Weights of a small GPT-style language model, trained from scratch on English Wikipedia: tied embeddings.
MLP neurons of a small language model. Each row is named by its layer, matrix (up: input weights) and neuron, and shows model dimensions 128-255. Each number is 128 + 32 x the weight over its row's rms, rounded and kept within 0 to 255. Numbers have three digits each.
A block is one neuron, or neurons of one layer that tend to fire together. Before each block is what it responds to, as a language model described it from the Wikipedia text at the highest values.

Comparative "more" and word stems. Mainly "more" in comparisons ("a more active role", "more than one volume"), plus formal word pieces such as techn-, act-ions, Rep-ublic, -ical.
L3.up1026:191205128097127150145181130155148087108167152062168190116098115114134127073095142156104108130152113139139147138110105117139109132158134160138159142172190161103150084187187210138125115122131113138130092147103150115119159103115094095144158161146122142178111134123128185117118097132107156096038108158081152126138147123173084120166130095104181061102136105163143100083154106197151146106130

Sports results and life events. Nouns and verbs in sports and biography text, mostly placings, medals, draft rounds and playing, such as 3rd place, bronze medal, played, 2nd round; also died, born and May in dates.
L2.up104:122082109120114074178135161114121177192151217156145113115059067110179155150131144124150074161127137141125163102107132189098083153068145143149186120123102104211120162147140130174128142177141138081078138125135121110141099112147123107155137135168081107184074149097192169142154095092120194085143091076106138155151141116127159123111148129151110170052145115138109153100154139137167128140117
L2.up320:194081138138108175134119137128086206185111165104142087101079158083165099210157140125103073172133177143095169147091140158098096149091206162124153143060147102118092187132149147106146122131174132075143098149122176111151163088141130064125139073140134192113086181132171163156139127096116121072171082122110128135131139109186136122142167136133101115123119067142125176108134104160177164105151
L2.up760:123131066145154140164114153126153114128152145161124156112089167036209120171074138117160099155090127152113155136098166182114101135119147148156161141124156086212112111100145124134148124165146176106148123119105172122177109128140139100162178117128157167071135150140169076054138117125112153129138112123148137123149067112178120125173131099091152130122108070110129136130088134166122153097159
L2.up959:096122061161155112150093110125174135109138171147126111115068132138107134079086171163147117094067097179118172138176097117087129160059151169168120078140136103177097159076102117149177183086143166119128097161092181100147101085150129111132127135147131125126115157152161152084211082115100167144146089133156140087134141085159088156114116121114148149126183126100112113098122119166097157162122

Comparative "more", conjunctions. Mainly the word "more" as a comparative before adjectives, adverbs or "than" (more important, more frequently); more weakly, mid-sentence "and" joining words or clauses.
L7.up62:099226112178104128113126106157109107082140146186096198110039159119157097066091115097123101138152119155123128152145158111168065134122133185170120110095182128122074073133167148130130152126148106147134149165110125128122097131155117086138149118118099084174125139147184172118119115188138094086113080124170127101158107112194130191150092176152177108130115123112144068104109111156127137145106
L7.up205:093145123102187158106132109090137104124137124121167115146150134132127145086139122105078108152234128124107105085172173095072135095160088162173165090128123140115146116156114093140150133160082127127109095135088091171162115118133130101142118149133099090114211094161162125087155150174086182150143121106148154090174148128137172093101100158164166091122151043129134153102164129141115148230183
L7.up237:116187106102140123148122119130110047127191132070095129141095149076082115110148150071141121139140153083129172079135153102128098168118147175130135140098130130125173115180160113124132158119163135128168170072054137125119138109193196099138123118161122110061129110100062129176196193147115141067178094110111156142173129158045135099178094196118144150105191100108132089082143150140159145111098
L7.up248:072123090168144130120131116135122088064143072103147145143153122118104115112141112084118106144176126113131109118103155075207127117136130157202108146089164127141174103137161110090187141069122156145182144103106155096182139167135074080152079159174143148101138097114157194171191148143085149116110119097129130087148131129099128098149163091124120124105138097154191093132167176151151134069106
L7.up314:124104084167060142047116110086090126066152153103172066133096167120101110119197161095094152108198148170125079103144168150170184115173142168116115093125183176101179096071165166120126145150121148129136106122092171107149113094188126074137163171121184147089183131137145148151106171115145109195057102117053162093132082138128147164094145171152127087128148108124082097117199088143116154128170
L7.up364:114121144187123098092215104141102142154125094118143173149210137062138111107174157054158115154162093160135112083124181183110117088125099096112092133133110195083195083149113118144134156117158154158120158075143094093130196064134117144123097123119110135091137104152022056147181164143105072147064073132065130116154131112078137123086136087126115149089164141103166121138109116131150114101140
L7.up542:090109110126140149093121075149067168113168155103172139129144182129132111132143152153134160110158067158130171097163168141133130086128156157140128120128137180103125099138092030163210130138145156184146115139108117138151081163145135103142102103151124086103128202136208173132141141139154104158104128127103144073172134114155169124125140146147089137186145093128110119110087134136133137094137
L7.up565:136164089144091135132188073072183096104088103143118139128112151135090145133151102077104094155103117093099115042120218140141156171118107126152130080160152140175161219146157138124187164086196133138091074091113124154115101035126147117101173132165083107125142133141112141151105206108071221151100106192157120127134179115133143132160082100101137178079137102160147101165107091112163178142095
L7.up583:155209175111092191154147103133129164100192042131117204123100133083122093086106139118107136157180115140154128146113177073140119135121158133120106131134147171109091116185217192086149137103090126062135119080133104130139154141142116088110123181186123136098089126165064153120129173090119084108048095069076148067146137161144098143099077091152135143118103060146120136119158134118142109100111
L7.up652:141161165116135076087102127112143086149166190170142129137069120117144149111090142065106137134188120057185165128150127106213161166086147179127136128153123158141115102139121136091127165087172111166113118148105137131158098068178147141164146139129152117076155104132066174123064156152095107178122086107129112117112162113118159136138132153129097146073177151183130117108114157128187147205142
L7.up848:113212102130157036196161122111119065131134124122100134143047108116155103127139153108122052138118142065118099114146215080141156103167122161102106169121162111108187086132152104138134127115071099086130129119138141094145161100103155081133151189177107200089187121127069144189165134171111131097138097115106159113160156180159121042162053138097178101141092074123113120126147131123158146131094
L7.up962:118111159058100132098102099138147119131071118116136193112176145088103156118160115105111096143185114132120103093102173084113146114100119105203098137167116123077121202130172056127155203137160131112156093159104156158121154125146114107153099087136131107071201098180143144119115165170127177152112125193138139102130108131145102117072129134104183126100163075151196118167168114153177177112098
L7.up1048:118166143192145116104098135127105105125089076116146139121081135162145111062100136083134161112124091115118130160177109109143145146139077104153131100155168105110202154200156138122119131097116109125183153099113141128131099129118110158140197163122136114133103137160134144128178145153102059144099112193108135117156122202108090112163117153113171131164161152138097130075159155129128068183075
L7.up1133:149129214105129160119133092140113152144093047089133092140152122123082081112125120101102128128148117135169110114146196107100147110098155116137095101119130122084155087102124101120145136121128161114129097113119116154143127140135105155096175150171125140097202089159137190179150200129119127184126135119121198111185098202090140084137119170147094140153087129051207175142169132127196066097195
L7.up1382:153146089106074154153082145136118122107169174103164171115098157123116190094159158122120128078169123183171095079127150128183191137103170148126137093146090134118088104129215165069144186145153110150110087055145186108141101100134104129166144168156095162082119128179094181131060138071094138133089174146134162149111147107117150166104097117078097138105137114134116194094184134095181144091085
L7.up1523:151119119110065152107185124145134189125130134113113080149158141097068105173159127130132134144147147095196149123131133132131066116077159136079114090096124077016156158164182136131155177067106149068144148079093105179159068113180145114084112113097140119113167151112100143113119160077100168158147147109101153173090167134089120143088102117136173178130155175104156095110136126124204173119121

Split-off -ed suffix. Word-final pieces, mostly the past-tense or participle ending ed split from its verb stem (disbanded, boarded, offered, constructed), plus some name-initial pieces like Ant, And, Mich.
L3.up1061:095092133126164103104140138077138156131129110108131141132110127158116145070131158188094163175108099086084098126160173084145137129117175080174091089174198090117090165144148161121117141071141108109140082122067118135166105127196158139180115127166156145133144113115114158107165192147098115149098113147106169112151106106157091103105101188132135156106180154142156138125136100177208177114105

Verb inflection suffixes. Fires on -ed and -ing endings split off from a verb stem, as in return|ed, cross|ed, allow|ing, and sometimes on non-verb pieces like f|ed|eral.
L2.up416:146154093140150149062107136137135135124096122124139146047143107108069136097105133155107172081109111131130142169181104110104160144066132092187106081164156104075126154128173134143127178148131190104110119067097160174157090133226108167173139133159161110141149091144093116147109183149086178151116081143146162162135101142128121083101106126141193136079230140105180100105165093141121170127142
L2.up530:144096133117181112127203109054134129138133152139139092056121078141111119153145131212143137166081127128091099123159156104096121138125164072139146070171175089103104096131127106179133185102126156113126091109116170200152149129104105142112152104181175135085115103145113114112142176114109122154105143177167165114127064129154090026088093150133169163095166124109159121117091068184153198128112
L2.up848:147083111064183102098129066059098143129098161133124098107188132102122090114172126148116182137156155093109111110146117120160196119106162070172192086155178079145143166107132140200161165126168143090067111061111135192116112143143079177159111136165201106119172115135145088160153143160076136151163125160116121116142115150156129063079108124150195149100159146140167124166101142176161152159093
L2.up1318:155125110109205127085164114071133129135092119136143157053093100159122118116156155175108178105151119110155152138177119086119125176102108087171143069164160082080125187090188097172155177119142190087056086120111182185135121119174075108105139113191146176127140103148101149167168157122075176154127128140116149108081073149127085045097120147116159095128158144131157138092108085176115154188106

Plural noun endings. Final suffix pieces of plural nouns, often for groups of people (candidates, members, residents, friendlies), plus he/they and dashes in tables.
L3.up418:088096093122112039098123102144106185162101223129147136121123125106121162103128157108120129107160067102119097160129101158176115114109078139209117137128158121149130222139133130178183148103139099110090106164116157116131110112171104117115103098140131142184095155136106151148135149140114130129130111222175101126203138128202104087121159107137122182129146117174097145112139120148104174199151

Career time-span nouns. Nouns for periods in a person's life or career after a possessive or ordinal in biographies, like his career, first year, senior season; also scattered word starts.
L7.up71:151081104112037148129147135142115093116187156121131180128135124079128115077126118130183147082130171146153100107147119130088140131153174153150157136174129142117143124186158104132132134117110091121128110120073171154108161172189125114142148105064149115138121210081065123152175168108149106087087117090080119127173141166124118114106113106134160128120186140137141110084105164172151153125087
L7.up164:127095067097153116156117133075147091160160208146133169143056122141113193094120140107152144170137108064103116080106158151075141163077136180144122177117103138179073127129176159146167181122157124065082162121110097112147107165151122166186131197201085131129103115096145143231108159135146123091183126122142120132152174091148171140085186127167132176082106112218113135113169155134145154085118
L7.up173:203088154148172135125137092139112179194132168145140194122233128099139104060144149128071121116159125136204139137085131151094150089032143165172163125130102100103175125110133199098159186140140159141133132086135133135142155049149105120113158130100163142119155128125099145166142117129113158145065100115186119117149131151098160137055090111146122174052129218105113149117084096122199154150203
L7.up262:142134099196096125184161133117111087209185172114158150123098118164123081087125139130170158105159135077125143210135145150096161048108094084109092147112168125081142170162169185131100132141109122108134162125116115097139147101170100101166151117131117138122114128132116113127181114120118081115120084128128173114108132201065116134115145143136156082118109092111126159099134136138139123155129
L7.up308:086116097143132142123127102163108151119153134077171095135151157074096103093132136130107138156130164112120118095139126173152138146143179111157179152157157143130158168095170139151149145149115161112092141139083176124139194129167100095168132166186183154151131189134148088091149211136124139132097075094135101158124156119119158138097121138144121172125121147137159136147117143124124109189107
L7.up598:142109040164141169121107104121115109124208160142205144119135108122137135043179132152109194155112124102146141150149128117125101133060147151129148155112128137124141079135166185164158122162162143102155120155105101102112157143171070084133082141141202168101139152110148199104141053133108168118109119108147159153079124173134115163140182107103167180152121141141075144085124156132114182123102
L7.up660:101096169094180118026084085151117065131101146134158098102148063157032103124175144153131127119183105095104129119151157124098156055127094166184167137101127099115145120097154148126163157123103147073107090139101108134178171115137139147108109153073172144127190173138159131112130149191164147133126177111157141083167144149131120133141137129149127121142163164114159115100092159158116150180116
L7.up667:094167158139115108124116176097078215129153144084161144127090160073115104122102172107090125094152129087117153120210083119184127124099146146107105109102125186098104128136170087109071173145182121129198174122120150108220142142130090065178141119151155162122111195103177077120074110092122033161179144179169148126131097094131131132117138187139114178170118115128119118095176171148091132160099
L7.up770:122113063094105070155100137111129136195151188164143108109119144135135150067129124134182109151155166036129090143141157173107147143108118127147208128139144059146118085089129178121150165111161135112053151082110144122145180120160123116164130166158148152149125179106109091176242111101146078140115108086162132147177168167153118145084129094089137156105168172172165128127116164141132163094107
L7.up839:137148180191112144191078139163181135167126146114166147134162118092141107166058114164105102145125126110110160141117129160116101118084138134140198111189129156113107182117165128123123158165125144184123168158126167120142179080150118134108082104095096151133139109138140117151092099163122181125067157050130074125117083142110103123096050078119151114081127159116179111078114158152097175170132
L7.up872:135096071120192093124095138126122039128183177141187115118179099066125121134132153098131143139125130082045107111151116112108169100097117119151194150143141125128120115162127152152180168185151088061123082105123151141184135101140110103149160180180207187101222122127117101151131114139134186184118143141148158164128137138134107104013111074127163095105120144105101118104076152140151179132133
L7.up1148:094143095129166167118053112109120163211113152070157062145139173113147110142105139102127138182162107131121102098145083160133179120085105149120172100144124139154140145148160182153180159108203108121088092076090156157155128117135111142172123145166123117121165132094100131139145122110084121148083111142115109183128139135155145109134056119145092129055192171153097104055139160151149161168146
L7.up1161:111113102093140110162136142146118090187153156147131057131121108122126110147084142128104099168151151081120134115140160112172111104063113152075134171093167100180165133201142121159129171116142118109121130101105134125185199142208162162113129172134131174125116141091100111178162135096109129111154096121133133103169145135116129106151142154050119187132140097136134091096124195117134159111056
L7.up1179:122087127099112136075174123178082172171119200149123186129160075135105122106145168130134126112116094097182091127074126195095053118088130122176131132144127098098171160100163129133173178078119115119080144158088147088160082135149094094110096112157188129093130169174092120092198155127134124114142121088161107106125146099162087124045112145098128155117171144098122152080122140145135156152081
L7.up1320:112137119168139099124141075132088215165135160134175120126091087086156100080111140107125158115167159116107084176104145113109131151114106148090138125111152096110106133115175156181108136176166126056163129126123181164126124149144099138193160211108117140135088157138140147189163113072112079140099110171117129144124130164083142182113177121126141059105160188123121143148103155128139117134098
L7.up1370:120117135095071128156173105094113127160126141117159174143150119120113150126183132135106242120132151124103111112152116099115164104170103156135169089151132147118043200173142166150089136166163125138112121103134148125154105150123134100170111167129134123149131115113205100148138175153101145115041089136060135165180128106127110157087153149112129098082162093139115132143121112137085133153107

Word-final suffix pieces. Closing word-piece suffixes that finish a split word, especially plural -ents/-otes/-ings, as in achievements, events, students, votes, including inside tables.
L2.up24:095130126103103131121156130109173143182074162092127181140077109121090141066092145123114106146181116116062102134119140141176137103111110103161126136070162137189105174191115133161175150090166099085109109153112074133134159092129116118163114163108124152198123137117122127162130128140144104117134076168115091115180181072201170116120119137157149111115163090147136127131101190148150157112152
L2.up248:133043125133127138113153149132142186176113104100130101115125149064141148150114150138058127148099125104123094155098145142184127100125113104173187195143170107206107165150130097164157136072144095105128113127122067123156124114170127121147140108112140152134117121167123171123162113103094132120159097137139143111165077079203130137146099141148170154122133119152167143166166112120117155127110
L2.up735:150138118160111107154133115144186156148085104085116156157092097166109183136139120137170109113210169167173126150167178090172178134084075161136113097127153122166146100155155181138172109076140134092155104085075098160127080061120140098075160087170185130133123090120149058193124118127144148150126108186152087117180161164117132120091105166149087102085099085166159100095099098108140110101068
L2.up904:077102052097132135064157108122156100131084148102165182105134041171071107138097111149091117168129079069146083101118153160223122111137121134129144152121134157174157153132138154121135125073151140086080146111137136125176083142127111174141135138120223162209159131130128169122091143137125128135161139128149111065115170145143118091158124148140153171102093135155094098158096176148138128143135

Passive participle endings. Past-participle endings in passive constructions after was/is/been, usually before by or to, e.g. design-ed by, cre-ated, character-ized by.
L7.up0:097165145080106135140091135141130132188080133182165080139161117163149115144115125120092123163127128095110112096134201108139118133098140106124138090169129165089103105122184147143109176092180121125099117057137133180120131105087124190143203135158105155104171123144119108180124134112123133158022101075096165092127099128089123125140116149132148113066133126126135132152144157146181085102140
L7.up67:156129150143185191097118061120120162151175156144143165088103094092149081188147151126134094091117138056100074152110157163127104139101188082104113079100152074106111067168152108176094140162157213112159141083156128152086093136139116108142132181148116187179159135151110160171167127165122130133115101189100154116152132185105153136097163081136089076061093108115066148125145088173138088069129
L7.up78:089105165107156113114104127119110126144126188146123102129089094129116169149188153140136136163098113157109090088147168121094156131146103135124100099150185161101074133146157115130106142123152127109217091057092119109130073081101169143174108137099078122130132082124171109162129149145130135111127071115131179099133126103119143175108133128118118056135083073131101134189088105146144109118103
L7.up110:151154070168106159162179169141113114140149167064131166144110155102134135174137123107083144141183155147189093054140117104095120149113106125185132136139131099129144148139082170103123140104129121190100123072091176152145111101131135099172137100118077082159096121162120153136149152122128095091107113102113138112131132172138184126140109163132125081141178110116089149080103147157186183087113
L7.up232:165080136129126087089123157162128145155126155132098133144133119102146152147165165059144096067110160099118082140125149160144119018130147144150139104148129180122156114239098084140073140132199127119154152067161109106132139086106129145131111107098126111101149119185096081164162166142140165154115088193073114127181169140108176125104164103104154109142145134116110146142112090134185135124129
L7.up245:117123133133189154187147078142131141190110161135115078116170112102102115168118154072076083147107109130137143119113201082178105118107140130140110108090151113136175096086184154109073137108108208121230096064084138142127146107130148143146161155114151156082163077166113105153157145132093133152083115111135179079119159173116161101068109140152069117150154101133110150123143056129191054145094
L7.up273:161181110155126180227111085141160109145183137069101158141094177091115160128144107148107157153122155167147152132182197110114106054126178159110122139125084170088113105145128122164177141169150146138161107125094136083101189059123164071099088129118062100117066181107142139118173114118084147112128171079157079082127136091139117142107122168106121181195085133125095074079119113116130147037119
L7.up319:111077133137161079088146138138102115112136142145135155157108134095153177117107121085098073133122143130105166079080198180099113116105096136091175112153155153121113152131101113189126171121224124094148044147102135103183193012109092136110179077106058066145100123139189100137148146155152154123057112151083146124184109108138124157101112118143134130131150142164131127123114158174130117135192
L7.up339:177145113178120091142122067119142156165118158132093170129157183076143146135080147064128098153142125158111172058088212163123099094073091129117177108125157151122111147131105084137140169118160146109190083104075104143192211043115145099166137121156131144101138093114120092153125134137103115159116099111125147144173117096100165164091139128137169140129160144145145042142138123121127077016104
L7.up556:103131105120150127160161106100133090075122161234070168109128095095128189135092153096130098120124131109123189080133195112090109131133066122130111124091186110110098103130149184102169160150119166131106088061140136132146159054120141160197087169143103156067150057142181081139101088191092139102155107134107157135148105095142142142082119121065141106119158131166076124157101170132161084055141
L7.up685:119101152158177147123116100194097140184122166079124153108174129150095122160113137092080135147177186108123146095124208108219122109164115118165138170085150106112145143098149103093102146110140084149194088113117110118107137059095159137156133135133114104117157123136159135144108152140127136122048106135145133083199159107106162151150108137138127109163123064153167092144158106147139167119172
L7.up773:174186177145119174128063146062160130151089145080078149078164172104133171194169152137145107183065134160111094140136160095106114127120147140106103076158143146105123045162174072138113161149162218094169101061102132128128147064107128087140117113121123076077150083140139084179138120111083125143152077109114133121139167105118123139122111159121128031118139101152120037182108127165156114098127
L7.up793:175183125128100178143154103113151124123126080126114198162127128059210153091099135106147094142109115166120172088148172111131110105143140148129101100126156185127138092132126070175143120170118137115152092115130152122158174070131117138135134064089131069101107121161140115113164192187123106139079106135121159137195130114079159120119141095165201096104143142160115118143146095147167122076129
L7.up974:111145133217188073168160162062111125151131150154128156130078084090175117171068155056093142159130117105107139099123072106178162120087079135098106088116143141137141162159162198180166178124190126129152140118148122108154158113135087116171112096152151185138093062163112092088110145144100099114160071083138131129169115167114107150204079144098155049079167148120148150111121152133102149136120
L7.up1300:123113136073086159093118186174145108138113090144160131147142112110207120116103141066105101141153115128159097120077192149170144187104149126215145112147154122128120077155158103074140171144117129112152141136149159136191115111176080119130129171131102144095164087132084113178135128187148180134072141141129154079134119118108207154109120138106108182102162119150153130085162120172163137065198
L7.up1471:122091120174094121123129118106126163106126125075110099138145157100102067160144115102142131182093140152105131103105204141121026119108176085165115103098125105075138095118140112145069159127165128155117061061079166141123159083112196083098161102103122112096149193175085116145163140161086164122066100139097148095139142156101149182127151119108143130167151137073101113181071104159144137057094

Plural noun suffixes. Word-final plural suffix pieces completing a noun split into parts, such as -ies, -ers, -ents, -s (sanctuaries, arrangements, Commissioners, others).
L7.up89:068110152098105181144181152124119141194114118139163137110193098142110122092114152054107150196205105080159110130167121139169102138146061174152122133131119119146161108144116157192127146096141126155118118094140105120169110120132114159155134140127103111176128143105174156139132150161120077121160133146154109103188091095161138075122113100152166103139153097128162092092128200139119100133132
L7.up443:143098060135114135162133126118120096115102137144153082137082110108145149153089128072080175134121096121106138113155138168142155108154096119111187114165172164098124172157091143146148129088150085164159114120106175166150102114176030147112137128122112099124126160147152163114145167117089135115161111143122154094125145117159143074180071048143131118097141182128099104110114170132101155192228
L7.up534:074101140161152158150132107144126153135152134104173136122141121089163140153127152133058160201107111146129178114137096184193114145139098106121137104162107125096127102107136174179184152166123129113106119180122109116135086057139105121136088089062128153186135111131197159117100077145104081104110079112172167102128144080144077100180109128134154100130116082119160166107117126127080141130193
L7.up734:071102159183107137102189140139086151159147146129157091136099074145137102192158167142120133161130145141076147101123131119101085186172086124120122161108145097100137177108151148153121149153203142085154098122153125108170071128142075121149060111143140208162193130144146063157114133181131127172099121125096172089163057149148131136121171111118150133114123109102133155104174123126077142143182
L7.up768:099059107080146132113163125124220117086117180131117159121156157157093174082140116161125110079190116121146114157143165138148161055164114173135125119144080134138169196147128117142146138091158144151105087153122077121189109116124102106140181103122157101090210177140106140116155132168165201135059096163152112115177133096082137120151063126137112095103128178171232104079080090161187187193135
L7.up785:093160152125180081112137106118124108131068093138172077143140088162183132170115131095129178121141090147071113143148108144188171099144071151087082101102195142080121162156116143168101145127145110138130110119168095125146171095102137155144147128109149135133137157138178144172181117114112117103071123169094134079113136092182112022164096118070076149080119117126180088110165156120108144123185
L7.up794:184098115115101079101104162122089151199115133147195125142154089106116088139097145120115124092163108052141154206149137170157112085073100165163146121156142136133134105164079161157181175127145111121072116125132157134193075103173135144140132161163102132166156129132129163145079156049113114203170117134072128129137106147099100061126160117095136133074094132106121135010134179150164169179143
L7.up812:069069115074114178133088129146118095195172160114193148130182092173127111133109133101100169172212100133090125173182133125185108074195090186159183147138112115125160161120118134126171147130128135122144093140112106122146101125115099098120093193134122112143131084126122132154144160157111092104096157101127155121163111117137136122092075065127141136086138120140154148104170175129081174159164
L7.up871:161069172101132137095202130085146149072131177117150136120153129092123160125100129099086160093119068087179067134103127155230165144137109185137164072113134146098195124157119112150107143080127120101153127164151082146172109161161096120157135076114096168170103158091106128144086164174082053146132149141138147100179123059115121125144166089158111110107193077165122097143141140102126125196135
L7.up937:110104136090144172093112074116123095205107112059139084140141149060118155166137152081094117115153090134131109126171144126173126123105134179157149133093129133161124116041116161165159133155159080152129089155137147119123139124188145154155114206145128089079152100109123106160130138150081119092153086172131126129166108103132165101139055106126076169109156116131135219104173138095151123143171
L7.up1084:080169085154190097154130078124128074135120099131114135152079133150111150131121144129112159142175104050091133104143142075153134112097102227092101111132173114126145111157162148152147161122127160147107082055118075132143121085130154163118075139134088166137134073131171132101185222208097115109146099142158114126156107089139135120064055130118134120144085087079123189117112141139124137123144
L7.up1173:098171106176124070141151142071135102081174115151150092108117059153110104114137143153123140139134127121132121143125105077146075188137125168151134178174133109123173103118150210175144120100145133107137127110099143140106078113195073080138111113118143125174095112118090176155145108149089098130155086094127116139119123166182052045109199101113108134134132089139062132142137127152115137145132
L7.up1292:087134123046107156102165114119116082119111162132187105132110129135054136043155146141142096129120162053170123119137122124225089111167097130140128125155187098114091072104143194142138170121113097133085158125102138100178110116189109077138091120126147185128217118143093143117077102208114175178161136143124186085112114095164108107112131183118122147099106038135136117135105120167182145091122
L7.up1301:115137122164138116176130102141124133124115169148161102119144148129085166156099152084041083188197097100118073131166124134196127107083102122172160126170186166160081147148078158133216153114177110104125115130123140092128094098139079129142147124102147156193146117147143145162128142172119122125071104125124137119098161160213130109111103143123143130085100136145124144130109138144150160145217
L7.up1423:150140044132190205197124119084106102189131088058165118121102133183105121129093121099137144173137083089068139090192170110154148134078102119142144155139115151195092126196183201178177166172133104131064115075096093155125184100126088134137115150102140126129201088107136171163135123151119195145108115106133165112164125148147126101200107069116121161104150117165189162075078178125164129094181
L7.up1452:126030094122121067104138142148132116145111162153195059137159131107155171112123141029130182118144110133128094158158091174182163136158100137157139172108165159119145127133088116140166127106088083106111124122157111119175100181138098130183055110139141147168153168160112102113112150150094077159175162129147158115113052066154145046133087108080127121119177113155137142132162134147060167240121